Weights of a small transformer language model.
Size: 5 heads of 32, vocabulary 2048, 7.17M parameters.
Architecture: LayerNorm before each block, learned positions, biases, tied embeddings.
MLP neurons of a small language model. Each row is named by its layer, matrix (up: input weights; down: output weights) and neuron, and shows model dimensions 0-159. Each number is 500 + 50 x the weight over its row's rms, rounded and kept within 0 to 999. Numbers have three digits each.
After each neuron's rows, "fires on" lists the tokens most often at its 100 highest values on Wikipedia text that the model never trained on; "fires after" lists the tokens most often just before its 100 highest values on Wikipedia text that the model never trained on. A number after a token or word is its count.

L6.up171:414558570515437497533483525526408587378452449507501523554474422460472539496504563511518474475517438544474542514619511508482478536554451492480497484478413482569410467482526530519503399497427551508573528476538523506444512480511526403527545526525597575480436544557518495428386522479454469544486434447455543616487501489553469526471472559575500468450598514490455533522472544550467523604474482538536542511447462427482458524470529479505483421517543446551449513552497519606605596454457354
L6.down171:452498433551502472560577570523608436459417531516584491466518542549460527514526495472492422501618499459508456520452536473450509574440483517497614576472561460608543509522425468577553597446475408499508457465472490519538482563608546528474479507545465452445443535470507480477537478526506451466469390593488547522472560458478464535399456535561492581514542533478463518463386532429491435503583486537533424425525478404487457506527519503426484618465538548481486448509568541488588522511436478
fires on: "iv" 19, "al" 15, "other" 9, "r" 9, "il" 8, "c" 8
fires after: " m" 24, " M" 22, " c" 14, " C" 12, " S" 8, " H" 5

L9.up208:494475512516442481484529457521528441454540561520428552486447424457423407598483477593555530547517433511463489568368511531464526532538417494474476469461533579443567516526517521606450412628477478549545528465492519486424555503543565504514472455529513426383612501495397618586486464521520591532404517544510472474545439451495486514472550478482482451485507558556485461458514459432512530470530431394516581420444517470521481476514554419556466549506463507395441494492489546488478530514512491
L9.down208:554555488524487495543585501538474494576533519460534538425543510438497480436566481395509496479483535467558488511617508506464541480416522572513453491517558500436398522474416449544545472588510599476525462470495593515435451534533502584456458490491521574591382450431549406436493554501541468415492433416395511421501540446523522502563479540516523542525466518513507478500497475433522416466428585563506511597524411540590509462473495499566515515449440421516493448578537532537426482493416554
fires on: "hi" 39, "en" 18, "le" 6, "ch" 5, "hy" 5
fires after: " W" 34, " P" 29, " p" 8, " T" 7, "W" 4, "\n" 4

L6.up143:476493574545517530505497573531446613411464477533618490404415462509544531505493576503529474610542441448512473436488499548358464451536537470570456534532436426479509416472561500491476608452564444468544552428504540477462501456494579507503475530404493474498497495507501523508543492529543594505456498339460582534471550405524520568551477612466537490557491451443547472530490558426483564513478505573542585536468501472576496383487469502513490484466523487524510540464483487518470421562489560
L6.down143:525443484427510567539505439494503480575565510529520482404528483552436562539535427532425534539492524427544468533463503529531457558502499490532563545612444401599524490506424624418437569540543455504535529407373522424466468524456431566475477523499495530532437451523444424475498461426529481521474533545366529485488582440477424527550464587482533506549483442538501512500508520475442429518409534565496525485542488570439480538565500513475570539432468481623495560489451537459549548480550433
fires on: "ran" 24, "im" 12, "oc" 9, "am" 6
fires after: " " 68, " F" 10, "s" 10

L13.up527:498344465525497477457427437505598414425496547513491507516448495469529457480529471506444605567525480450446422456497452440507496501444630503509558481442435486496404504543505510533550480532561513442517547514581496487433397533465442534482601409519468507577520491519509490455544514622494497451467566504444502570486437417550408532561519479618587554455478528539493478467390451602499520495504438515536547499460512521494552509485538473458520455529484501597479553496604579534470450526479468
L13.down527:495481471524418620455569539508515469518510451534493410547454536493604520495570530418462440476497528453459532520520528474514495425549506470478541489544497446420601504536424533467440533537461411513429519559478513555488562526498537549492581480505524458543470542543457509447617466477512428398613521482584569436520512544429534510412424496491533415564456420550397602544426492491532496566522570528442499467506380464538481436410463489540528518472570542453467513552506523434566442483505536
fires on: "ar" 23, "ur" 18, "ci" 13, "cc" 7
fires after: " So" 18, "l" 13, " so" 12, "D" 5, " cl" 5

L7.up40:488478543524482464581549574589562522517622443532519424573484469444575452431519453493563466477566549479459483488335510589409493605426453410503493507468493566562566465458448491580488586514499486590488507505531557465471452448516521563471478406514471470503485439488445565495491533534429440571401505540537545552481457475547471513468543532479468486470526487479426513455580459520489558472470495457482535475495486542522490472476503486483510635597535519424480362494513429587447556513523483
L7.down40:532576418422531515415487593466462454507444461402521559515575479490504538501592581485533554586533500558494532467489436472525426467476495503378497543528544610438532488604497468496466545406505545468395406464419489428456502496467529561476596473457452539510478531527537367486422522454598517530478481499460521459441505500606429519472542496521564561469568591554575456554411505513437454481483482490536533537439496515466445530556515527534544432539474452495448469511552539535540480505433546
fires on: "st" 34, "ve" 21, "'" 18, "′" 12, "ce" 4
fires after: " " 19, " in" 18, " In" 11, " on" 7, " under" 5

L5.up536:576559503550540582441539534452538556450532467549458455493477493530506435515531565498406469476517517545565523455529604514486601439489478563591574520402469419541498512501545590477437432461435473466584520435504425401444456497503465371518616519504494576463512456611531518571435538519400506584487524501440507507525501502435411569462497519501533483520508469513519604436480467528559410548412530472585509529453511544482556533504484519422517472506452480461470491458446440509592566508489477
L5.down536:446519555469431603488481515509484471514463519444506460534439501420425455483553477512521491479440454477541391561537510571500485523549479550459511553474543598622423441516519503530449510548494449531452548415630460434490507519553328466535630515500442544487556480519525560476402497452523483465505593557427552565525543561519425548468521508526524493524503415506464653557495544474508534515536447504523462454480485466596431446538430456511491514506513479426481543564472528488490501508476394
fires on: "o" 44, "e" 17, "i" 16, "u" 12, "iv" 5
fires after: " " 48, " w" 9, " c" 4, " g" 4, " se" 4

L13.up375:462502579544557479437570533536456536471459450501545456468470578588464420436530508485537539441628474470455510420544456556449544523502501509506441563463477534520511467516581543492562588503500496554510515486470507394454532450515478573463516555529462539486552415416514440500488485546395500560463496477462439491416488488543443547552500486461436425509556519522459525561580541505482566419464456496634428446460520522519541452482446522490522439599424518493688490462475481435578520564452546
L13.down375:545510515540508644448507438485512438450418530470508486471388505538488453453483399495472443563477493571502567540562529432484479467492484583476510503469516430450462521529566535514505460459490491556482457516527552434586483404447518610454453473544533469515435545498524473505550454431522572538540416482551532563444479492427418480490518516498438537445429488514401595472462540572578486546561546585523435561436480609518536496444485427555522607469547541515410563537421577505501507499515589
fires on: "ri" 27, " " 16, "per" 13, "fe" 12, "ve" 8, "ity" 4
fires after: " " 29, " ex" 15, " first" 7, "ter" 5, " f" 5

L13.up357:490527566542445495500549410548501448445518461516537522414443482511527456546498456479524487410504523459524509486443462553551546520523468457522419473538491465532474398517434615508504633532492512487492492494518501500566546461411471504592445553485490533464495474452471560502501432516429560454479604409532409420426548446569566553469493547397452555513646458454498455581484506425453470441411565561531491518457519409483534553568502528484449539512578470540622456560514557478504577486497498
L13.down357:540549558582470517496534542520484534531506479536412502475469496507529573514435503462431500431515493459570607430499557461504535539589525567508426555487463434471526479400507513478398411482488572547421441540477461459562544566605444404429482473518554539504411521470527525538470605462536492521448418464423510549528526482384477545545522556490568476519437471420575457512456483476567532455522460544409513636495453482510493496475564554501481483544602400544483501520434510488460453543412500
fires on: " " 56, "ri" 6, " a" 4
fires after: " to" 46, "ter" 6, " would" 5, " been" 4

L16.up559:470508474529491474522453527452475518376510456432470480572446524454495525455480401469553477536443493492401564518573543445502545493605454520430551500407516491473524483458555452530483525519412520540394479472490517518478482607504438546622576557593568507605480490392548532579478489528483574477443529507412601455498429495538446512498556537486515424472453439432543452434560491498503523465535477523538435493550485427426478457495525487573486491467527531584597511549476470535639500459450473
L16.down559:472568579449543411500449479476532499441486346440526578482465483527456565476499397430539493457580563505501578508525581553478441496514501603561488501516411461521544502486515511547532516508505513444516504419436510467509484577507576420433531475464438535603539552532444509479464454485421595428545534493463432584499465501484450547381496545392503488609445565468475578493487561469461515488518509439484502428483513533524516509409572535576465494492473469531451539514518457561491489619545583
fires on: " G" 26, "id" 13, "g" 8, "ar" 8, "ant" 7, "ig" 5
fires after: "st" 15, " in" 10, " E" 10, "and" 8, "M" 7, " of" 6

L5.up501:501533481489477544524548444525456529477555570500608532534486408496538479426578503487495495622513512510518437466474539601441518456674592523508541537516512439396530420496572548420542535588439466560479559484429540436418487572478457473510537488492481606484475562482465478569519424499458546489453568406487472505437411482498491473462494546524442452510535476428506490477497582436525487568442529572427494462543562514431522459506524553542520423516558524442529512408526591440432510454517493
L5.down501:456495509543543461469473490575492489490525555540566551475519366580491568544478545413416471563520506436455489540496486514466491512515603499408644503527485399412467446505560508484538508496407491468445581524485591419536463544486537538490469550458571514520514571498441452478517496509552463541426523549436453459430511463384490412496501488458487542536585518528434485550545588464509439383535518484469594580469513418505439547497528565505458459541459487510580567453567469537439463463576509
fires on: "im" 97
fires after: " " 29, "s" 18, " J" 8, "x" 8, " H" 5, " T" 5

L6.up60:462554625557508511483566514546508540414552531538540510516551476491456536361515550486448502531508520491552444498433451405501542545545506501453469431482473387459427479513460588494556497440507479489493567483582573562441509561403579418512497467557439568565467598517452452513550497505509516545472528499495566535455441513458562609439536546493535430555444446471543495365564490541554483549507462543514470599520459551517471429480463451585430569525484471580498481528467521508488391563517522
L6.down60:526492528509539528428517526545532526575519512519549503503523459490522402464511502496532562500572529516440439482478582423469383535448508520512484525612487511600493512553487545537469545572373459445469575449560516487527529549442486516522586408564499553468443505479464473464429429500513521509452480489491581512459412551474486537618541491488417462532489473402336473513532579480458491418493584541588493503496554559447528587483557429466453477514545560475479511566515410447561550509395519
fires on: "and" 22, "ran" 12, "y" 9, "il" 8, "oc" 7, "other" 6
fires after: " F" 23, " f" 18, " M" 11, " R" 9, "F" 8

L8.up145:550404535450566537493471448475481452401467518575425516521472479505526575470498531493490491401548574453456501490594461475461466438522540448480484430576363540497563552495544487534478532454558479533565589499560527506480409430401497427516515434470500470525456435505433476534530513461472522466475466494496535503578546494522554503506554478562510532491440525553530466408532451639574534474512518492399509427498430520453588600573500443536531467520495627470426519398493521395472529502524448
L8.down145:523413508430426576522515458463601488554403540522469483408423539413473517469557492460532538453487510481456501483566556591481506475582594516498502496481513561520489402429595451553522445478506443474463560511463414560470474460471509421578497518505523474399505534512437489484485493605437478472502511514440489506562509520456501445469500620451499510469559596519488545514511489528569504543542519502591592521616486392523432431531517534473434492453470476587482506514450571515612392529451460
fires on: "ar" 13, "ra" 12, "ing" 9, "und" 8, "ro" 8, " time" 5
fires after: "l" 22, " d" 15, " so" 12, " D" 7, " c" 6, " b" 5

L7.up505:463511549535506534479509498475471495482521567495498484562444392517585354489487510559523480489482525544553500436536446594506601518503518561550390496467462571482512438451404502488471486444518496519428488424477544422437413458419484511489523456495479501510449471453573460505443586549532406631410518466590503501417426480492579500475491556513473552528406450523532506455501453586512608524451469567514506446512462565547398478504572484477588551530582512485570451552477468582480519477478466
L7.down505:481533550448485442469503527575507511476566472395544468484471470503430475509584509540514586498406552428548601436448469407428542508483472470489500535514608401497457566478502593495444562402550494417422466546501514455538433491545577417469558485532542613451471597490448486622505521613464488482551476517492451458496446463502526475496581467525481466551457498514521524534574466527471445442516442564509488505474544534571500456598610473540488455528457521556536449399432568510477499500479533
fires on: "al" 40, "ce" 9, "art" 8, "il" 7
fires after: " " 88

L9.up35:484551580481574451593510541469458591513560563427479424472534549470506472547494555566590496530566486501457499397522483478507542443468566486490493493504457484522444512549585476512574505463537491477419523459408532506450395466578473492590445493511471542560485421454452505469497488533472397543490498447559617566456502490523521420456432427533522564464540506603535502439465541401450555420520515585535483514489539486498369498476530554557408500445422436468527464533540600543478449438460488
L9.down35:486437555574522483572521539473565563593519508500537520468462487495571475493513526491495554543480531403512535467468586481548583449496555541529556511503395398506544522513554576450479436511490454468430461527442642455568562357491484454466583478510553541505534551472454467552471471422438401489535503468512494606610516554499519540551489564586495540436484413463462483492455417520532411442493469505436436505525507417473476510525371514448505525462523428471538571419421495489495530505501481
fires on: "il" 39, "tor" 12, "cu" 9, "ce" 6, "iv" 5
fires after: "s" 27, " dis" 10, " un" 9, " S" 7, "aff" 7, "im" 7

L7.up355:489478583528551530531532541541397569526599423585494495450456448565473503507575547493544593524515522461425524485447536548417404443426480542509452541513486485466582640504493515433379522427493504462414483403503475474501500545484459526495459443520529443589401544491470401535574495512502451486468538484458511507547570497500451537488467462439529449471490464466561565533549537430521516583438571577451509509453444473496576385476512480504559446471462473567502467522505611470493585549475549
L7.down355:489412526451518518484467433504464456481499512503431394528471461539438433587610424520457521504518397535514557524500540559523505517611486462478565466528549492583370518505408505454424524537443468472454546508528490580479573557592442478420482423564500544483489476485494502579533498557486556472480403569470465530524559362550519449516574552565395602514536496618512454438484463519513432510603476464477498541524468535502448565500483558552572458452526515474543493488507504477514528556451452
fires on: "ent" 32, "ran" 27, "is" 13, "oc" 6, "ig" 4, "elected" 4
fires after: " " 43, " f" 16, " w" 12, " F" 6, "leg" 5

L8.up618:417574557520475493509550483425529484593552439450501512495495466475514456507545545591487508529591540465539446471548617511496548645516545553529449528458474514566515501471528492406593469476457449484542507478426547450392437407454486491448480477562511581503502478533547562526495543412532453505485486485506535507503468546534562453445433481537395543367560507590507493469582465479505577461506496496496444539468480511531413421483432517566443485449472531389653448531501483509509534468553547
L8.down618:553496533504544460449480518538582475500560488400538518451466544465537399556582547554442429465536489319478489568482510430457507433492470439521461483465477531521528480604469507498483450512499532447455488469524471573650539477564489478519601483474523473481541517472460508483505465517474591381534461489418471534458538582579538469539454425521389487460501452510541437432534501513551473508449507561366552485531552561570432473504460606545465543561491487549530524481463494423498510532493589
fires on: "form" 15, "wi" 14, "gu" 12, "cu" 10, "et" 8, "our" 8
fires after: "s" 26, " per" 17, " dis" 13, " S" 12, " " 10, " un" 5

L8.up632:468447483495552359483516459575466533464523481495554513490494459608586452452454582565532492549596535527550506450517421511601464499435470513571558515470551535454553463519504568522489532569542515496380500485449477518429451513515456541493436503540515482457450527581538607582537417474434503463537525524602540517523486425626458530433549458426533473528456511453425576517455439599563488486467411491534539481511457536496442468554538415422473490524442511488443439546462467568429509551521455
L8.down632:542544525496495517441518518559475491578498471586522547440565509557447525441519571445490449520478500417450596548521449369528579462467573509473510579416452554563438470490500585444531510425492516486457508483516478469551547570483534511510475457482527422489408597479544494469523468529562466443522491392510469490490459530599544439436463515512533482565507490432436587555464509618563543403420521496529487630493521506456481544436382488496594592480492422492422457486452553473495529525526533
fires on: "N" 35, "In" 34, " In" 31
fires after: "\n" 24, " (" 18, " \"" 15, "," 8, " the" 7, "==" 6

L5.up495:471533528476524532589540463528491569481424377480486456462543501517437522500434540508584541579597527496424586436537541508494604513412475472589395496523511433538473410467496577550544404430455491378561532437536483495499563464582458466470501537523464474499495597514529487496564525519510516435492480390529505526457550429566594511553482469580378472490478462468569509529483517420458553458546543559523544520508462545474419511468462540537445496492478519412545566470569451486430517519443528
L5.down495:465558510489566509434567543522509563507449464477531397390458692488410540567507434460544478485495412537608538461532412504515479507558577475478562476556470419508424424499480514450421505519479524393459456498556523544431516574495493509447566527519526602483487490544482494456431496528598435482528497543491513496442523526582491466425460532535514515539450487520483416467517561543507468512471577474422540454504497421487469518561422636513554448458623514456531541514510505498496519525538530
fires on: "bu" 18, "ran" 18, "son" 14, "put" 8, "lan" 8
fires after: " " 59, " S" 7, " F" 7

L8.up108:523575575495517554426482531466415456549485499459502487501474539442562500423518510458491597506441466519556481437456440447411493550473532453506420356577437579457577449406514500577452532487556484499527435529526544489458487524552572451524555508481486488470486485535527474571584500521551472474480483576637453464491457540445481474563475456490526449480448405556500463470520626468527610557436556566536522546585488448507473437381488506501563426424488516536490472432424503482497439547524451
L8.down108:519398564574583518467536534519514498459415471521459372458528572469489465605502516488513392462556537530547505529496514520558518468431472407527463563496522507481588485497596499440486453507366571496467453559463522542616547534482495446474431367442529465519536391560503518510527552600490426529549491456547580512516479507603541515548479543564522487531514500498500514438479425463489463587577492525467527478487480508531493484469495533557461492525354409563390490482512513455508518447503504
fires on: "an" 23, "air" 14, "ep" 13, "p" 9, "on" 8, "es" 7
fires after: " " 23, " Y" 10, "e" 7, " lo" 6, "ha" 6, " H" 5

L9.up321:518560567449478481495470429484484567476486511522478481487431499496553401499559472515465490571473472506508541509554578514489474501507481497585453519515510540553613491515537506547449399471496446550428498518484511448462565556586468541525498549515487450451476505504515519603513443468501494480490418468444629493543553463441547572316490533520485526456475439403616571553414429568539546501548457408429475621507506491564563454563525456492540439471447455472526452491459459472624555523552530
L9.down321:452483395450549517504564585488493517465528548480495565482554541513493525436551506502506489481461466434639588531477580439466551537444495550485523549441497556421458486445672474463494506474574561441533516435485556463524535580534390520604572515454494465594473544514509530442559397501427476453556469524459469551597560420518415444503455440503420471534506487470521496543629501529493499552414496425472500496452453455490465533478410452471487496494547562512517543465451546528536510464458447
fires on: "l" 16, "u" 12, "her" 11, "i" 11, "w" 10
fires after: " " 45, "it" 30, "t" 10

L11.up573:532626440537520589588545541492483626559574453462449441481366525504535552576546587537443479444467532539567496435439510520512549495581581433500431556411522556478538538565480537492439538465475522460428476519492449484561509522425503422500471492490375495489449484568475486481468470583503424524475518425529416514543491423552450422413529466517510513483488496444547555520538479536489491511460444433486513437450618532532506529528567454416540469438465485527537380476499553471476543456507499
L11.down573:484477518392514524478365471397472575549555476440476440531481408484498452484513539490571486477527441440420472504422510542500527464519496489544457511462460516434525498413511520540559409524588466564519508576546580469536645493484492550472505513520572556562523558476428622574481459504521555559514482465491487441436477471493522492520559583444486532486427521556547358398473511551620476566483562534436526477484505474541443458501535474457511611448505521462537458477503538420502519514540578
fires on: "li" 15, "ent" 14, "n" 13, "gin" 8, "at" 7
fires after: " be" 33, " w" 14, " take" 9, " Be" 4

L13.up619:516518531517492528537463484561581457371513439494462453599548514552475509582504430526437491560487526442617547562515473535487475528462501419470457489491473432476515425550557571398484432498472537524494529445500465545465501472479525531569474583549484500480518391564481495450513480487530570490469556483526493570455626439429434445480443414618623529419500560542525449568521419468475566595538461532466505507475473469551481537494536528523518539494470512451471486474350600591495491462483513
L13.down619:500548481572483472445449547511417450470496536463483475544443499531512545502502407460526477538470504526361513519499618499523417595477520430388395482477507397507517493547445455524509441629575462619530552492402541508456480508450543558555490538506538392480511516474553497479484593498490559548475514419493506503540481515540452517466523508548449544521565458527487401594480619521352534585501484464579552465462539442560477491486529521410527499507498468456527480465458475519427519528547477
fires on: "al" 22, "ion" 10, "el" 9, "age" 6, "u" 5, "at" 4
fires after: "n" 23, "s" 21, "c" 10, " st" 8, " to" 4

L8.up217:513471495409445496487514495554511503546568462478517450556608513515455502519529433506447520438510582501524485471462405483572576483504523416430523573493529492499518519608491569548444424535540522564560478428552476532439502534524476453435470531493637501468407508400461510518474510452566550525494439590554539411569471492526426492483528572458460433548462507615475472603543438569544539482490445473626556487541432486457483434487518524472503385431549501409416523529571461503499504507459520
L8.down217:511442491498527372473478520567562541436501530442586432559501563451515431471444536511483559470505512505556515456489500478473513517512595438479467500459571489492501542569500509568475462488538425583500427519533477587399527531496542576423527529439573568462533468521429510425539512411534532538535458492483472475499552437538462561527621526423460485576472456502540477506490446468565544552466480545567429472427490433434484448632495531555479533486550555395452468533497549418461530605601401
fires on: "g" 16, "ar" 15, "ation" 13, "Species" 8
fires after: "co" 18, "P" 8, "C" 7, " comp" 6, "ru" 6, " Ru" 5

L11.up247:474528489600490482612548500408547563522569421455539513494531492533424420544520388474499458505423480423643449395542480576520519393594547514486460555493481415568447421513508518566430647464518506580521474487468556587491418488442467536529507479496518468492487483491504550580464418519416529437517544490465468465513465524552470548505517478474429466573452500496556512619514489505579524473458516558534526497464498478492581527547509565504426458522532485559509448575485459477438521437505466
L11.down247:469510538466545524590499481562506433553425458593448426458438473453514520522527552500536438482565452449521585502490554465515573542536542575517466445453489439468553570496406498387419405517540498508517401513494473476595538453541477539424398566474483464518536524485515585603578465519513572515410524454526505520455493436447471463489487556586435514446469509486409385477484582467510472542560506522483483563587522478511546575448551520500493513473426453584486540451579468487433603502454535
fires on: "re" 20, "leg" 8, "ev" 8, "or" 6, "de" 6, "ar" 5
fires after: " re" 22, "c" 16, " de" 11, "-" 8, "li" 7, " Da" 4

L5.up41:552562449659455511552503395492466461444548540470510520514575460555466512447495631491467494538578530494585507502472490518436455447479444443490487539463494428479491505485511626442514461474575482479454449438455516480448584502521430491555475527630482568576443468434502519544509528469496496570405479507537430586405558503466605446509420491508566517540510494547446468548475462465509492499556524550505442503509570469660451548499499570503466513499476451435516585547477495553463468407506522
L5.down41:461582520476556457486520440508566519510547489474537527348565490515554482572466375353450503507535497410536471472453548425556529558464549456495484462495522386523572476477482466483581448600515507466453535455520497496516504435508531451465563514482532432518452512541551436542533544479545536454461507502421467490508419461575561506471441441501571584493378558553398540561558555497537476553485451532548558529538488398514584493515477589507564482524423476450508530490518486533450603452464462
fires on: "el" 17, "ce" 14, "al" 14, "ary" 10, "k" 10
fires after: "s" 46, "our" 8, " S" 4, "ci" 4

L7.up242:487494605522543512411449502508518433524470468453484414381555518554460505531462436535473480417597552429502539487478493503400570510510437487494543433546493476491516396494496571501443470536447555559502508580469486497431459495527549545425448445547450492466586513530406509552597503606506503524446420575529486480498555433515540569546506560521458456549534588554528575383558542506519461559535439545469416512493576537465572496487566458498505400593490486491574492455535464528399510480491559
L7.down242:527502544582389466471440490524449454454547545578447570485535539503536416547497467515609553468465562586446566510500559498559465509520511546427470530537430454517508521494431430493475493461429533514474531448467604520477473484535599524501423451596458620520619477482524490534494510511532497489480540452458470467424450486459459470571597455494578377557515496480574498379469488530468495545459521447466547568501509525562523506510483466561543509514488559482406523408395528537428471590420473
fires on: "man" 36, "hy" 10, "ron" 8, "en" 7, "ic" 4, "ide" 4
fires after: "o" 18, " p" 15, " de" 8, " " 7, " co" 6, " W" 6

L5.up393:486514493483473452485511487477489519443580453474545543452422505515604423447591501557516525567578453498523476405411513519439549489459491511537412446405539512528488557555484587547558493530507463488427491497477456494534517452482509576526517481497424510604496383560534511516533582535509592526470466471582489500408466523436557446509496522517442499455465471531452426420584485493489529564431397547437528555566469538542481476481532464423588542561607484455533441513536465583363516456582464
L5.down393:510526538390386442532541563538511483393583439490506485516570554532511545513456481521570510570558500517471584500505543511513506489611488490547428453431531420449489515487483483424559529505584510545472405465436530464489433549381542467498443540474416517491488453493452489552570431460553571593412429599600442489491478421478510471530512544494487513514527449492487418484541464546484452402583480511513472563542445414482428480612509467485485589555495516424498485483579534542479521507517577
fires on: "ver" 30, "ight" 15, "my" 13, "ve" 11, "ce" 6, "k" 5
fires after: " " 47, "e" 16, "ne" 8, " \"" 6, "n" 5, "'" 4

L15.up633:521476513595440537485558509460464505554558428484539567532435571509495471444468466540470424595496499565535578465537507563424514509445523571477475466503459585451549582563534567460420487531507608461476418401485538478571580573471535507564484451540438384476519573484492453503466526580466413473457529417501497408451431500559533379597572529497470427517578430512465527558505505454414454455522492495496482489413531571520442427509532500460525483476494496472568483515504427472540558473428536
L15.down633:444497472500406523514474467384552510551500486420451534497489396457406604501503425424493527549546566503562570543601400384539487481515558560429536467484423488447587495482486438521504481504543408541507616486556585525484549546541489435451477432493521538522476541489479535421507426473510490429598541520466523601471515504457449534435599474549479555524424493481496537483467448575459534526469545468540572521585456486520525395452569492521553531534444565535499508527530462443447554489536527
fires on: " the" 22, "li" 19, "ent" 10, "ide" 8, "s" 7, "at" 6
fires after: " " 30, " w" 20, " was" 15, " of" 6

L15.up517:516430483457425497450448525498489549479558515462528601492403410545532393460483558502505404563510468545462490481494499507510515508531628434512432491498490467449408500526389518512460532456546436581439369424522541518500501547492534464494544523451459482481549495489495580518458539556530486444583465537588494537574543558586601501475593494544510528518497403568441518494489466552525591540489490445543536486508466564467505534436478516492498499530474404568417495490469621507436461479504357
L15.down517:589514495497433450495553497580507467513514566541479499571575525578456633486477401483526561580565512487487512498522465405413601509525516413507443466478600516502443494398536577417584526546468525503528470486565489480536422448475522520551432419511453455536527512425480418492456416632358486475464531550452505468410476602490543478486453487494459550564542459464463555504472479524518503512431453567534450486437537579459479567539481495475543447543577491507526429486480480498498556439507509
fires on: "In" 61, " In" 8, "," 6
fires after: "\n" 56, "==" 5, "." 5

L18.up481:489456487528497497498572508467547441451574505446547535496471452385484487543569375511511502541543499507468512430446430468478457494578621473456586560500506485530538450522491572528472492527454534558539540527408414479383384434485488499550406438472519425464484475474476533582429521593530533456559512492489509458471476433479484539516402543480486448525462494500632460554438487547502545508547521501577580506432508479494482519591560632468507512562447488489469578439509510488533612547563552
L18.down481:534465501555588484610498372477515466465552519509510575522552434494534458466461436565451480468487486390649492459430468528479514582554496476501458526511440625573513435558514438480574508523484533510464530518501482470464506484439498532588433618487509446526551523497508513524489495498509400464455521546456495527478510548521449514526465384500474627448513496457449457510481430509444461457445464490441551583536546409475543475484521571542440558461513397487502620508563502591479451524577551
fires on: "ar" 29, "ev" 11, "app" 9, "av" 8, "tri" 6
fires after: "e" 18, " " 13, "le" 11, "li" 9, " de" 9, " E" 8

L11.up375:502411549455497533435436465510492500482503507478450398555539476471534443484474565540405520523541448518437399485527524495453520576454516567558441459496494512511592521463545553474514433593526544555489480597495475495557478444466607511541501440494473469532478565454464551533509565557468667476453494553478489550557567475525458447382477422573415508514456489503495441442533460585501459466559497455580513593474438499511455556502468399612526498423537552442476574488464492487568579448455474
L11.down375:528503526488452553482601514496506547421519481455404506420448499507541532538449499454474558518476392493478521470569538547496568614558493452455542483525553617452564490496477544464503563526472454481414455448417613359470459486396574549503408508453476465568460470576441455451456519565484503481508490392463579575526548459469444534556472475595509572483516566514445550492538429524523471506489536488530453592503477479531583514533515536488512403563524414505448446470546504433556508485441533
fires on: "us" 19, "x" 15, "y" 14, "ho" 9, "ev" 7, "ed" 6
fires after: " m" 16, " c" 15, " p" 11, " h" 8, " Ch" 8, " Me" 7

L6.up264:551498482479446506500449496474598485462522483556537505561526421506451435482473475489541515477506511557422494515413568539473483441531484577572458508555520480483455454563423528541498442553471478481563557543507444493513443552464430575497468545496470436545517542570509537453474481407452408604456451579534456492524453473500544519463505496485549486467476605563509424522482466498452536396547449542440450494550447420469487571557383480535500520590500541464557473702403481368526469532470473
L6.down264:496395487483498420517533423487560509553539438513525565533501516513469520444502403473439510576474459570449539582499406499459448450528495457567467420556431409506497533559559475467540478503516441487556581483485436457493472533466451408610519431512441529587566452564444478429493549506485489539560492480409419541446531609532497459594455505499501466517559467406482559521591546594563524495613513503464590517446467463548496482467438430560490524498513509533467443496571580516551469588456516
fires on: "ne" 23, "vi" 18, "ate" 15, "tra" 10, "ct" 7, "ult" 5
fires after: " con" 24, "di" 16, " Con" 11, " Di" 11, " di" 6, "tra" 6

L5.up50:448561501504529487472519547485488556426433462490480475507474535456491521539451564517517515501571543548428423509526563612573459599586471508476507462576550492478471434518506583444464449619571454578468447427498395537481481498483532463465469491449457468478501618453525455472427460548466551576469398525544513518498454397527557399502478532480433519555507556460543554517494498561496524436613414465455518528404494546529439565476419470463435513498541496461422558539506509544520596425451422
L5.down50:455530493499531505534426469396593470510461369447479458520539561398453494453451504494454464528466410414474466499504426501523544539509522545492565591576454466635469491465570418609462526462449540593471478514510488441580522535599452533498445553480459442493445511528516495545554516478498566509526548479505419545528553540474441497598508470551496483471566513567501426493408487436495549493489455586436372480508582526477529454536536497502534594597546522453471473465485565449497504566471439
fires on: "r" 31, "s" 11, "ut" 8, "al" 8, "han" 7, "ra" 6
fires after: " M" 23, " K" 20, " P" 15, " C" 7

L8.up84:567452504480506519452552516538419472483462501575432396438454436487543501549500445578481533472570446518510434418486464444432579532576431528522471476670479479426484544491538585616481487552463486549520382495541521571478475545575552470522533558486522531579420513495426502525565475525506580486395478567452497574480494380512514531473515447576486514487549447545510523471483437554489452523523462518507545519473512499509457472432594540663472484516418479445447553484476510439478529490489499
L8.down84:465504493570486550505500558518480436532551493426526570448423435499528502472490519435537493473501566324529535514508447520514568404523512556487511586469496598526512659526534468440477517408486553436549514493500505432509420399542583423456531499495557465477542502495394536573548529503516557482461547533435529523612487491570483561476511474534540521500494454450536519556573550507521413459388480535434505594527505528522491422471509467587453466474436438493509454492412474441467601518523516
fires on: "y" 70, "hy" 13, "ty" 8, "us" 5
fires after: " M" 28, " " 9, " T" 9, " H" 7, " p" 6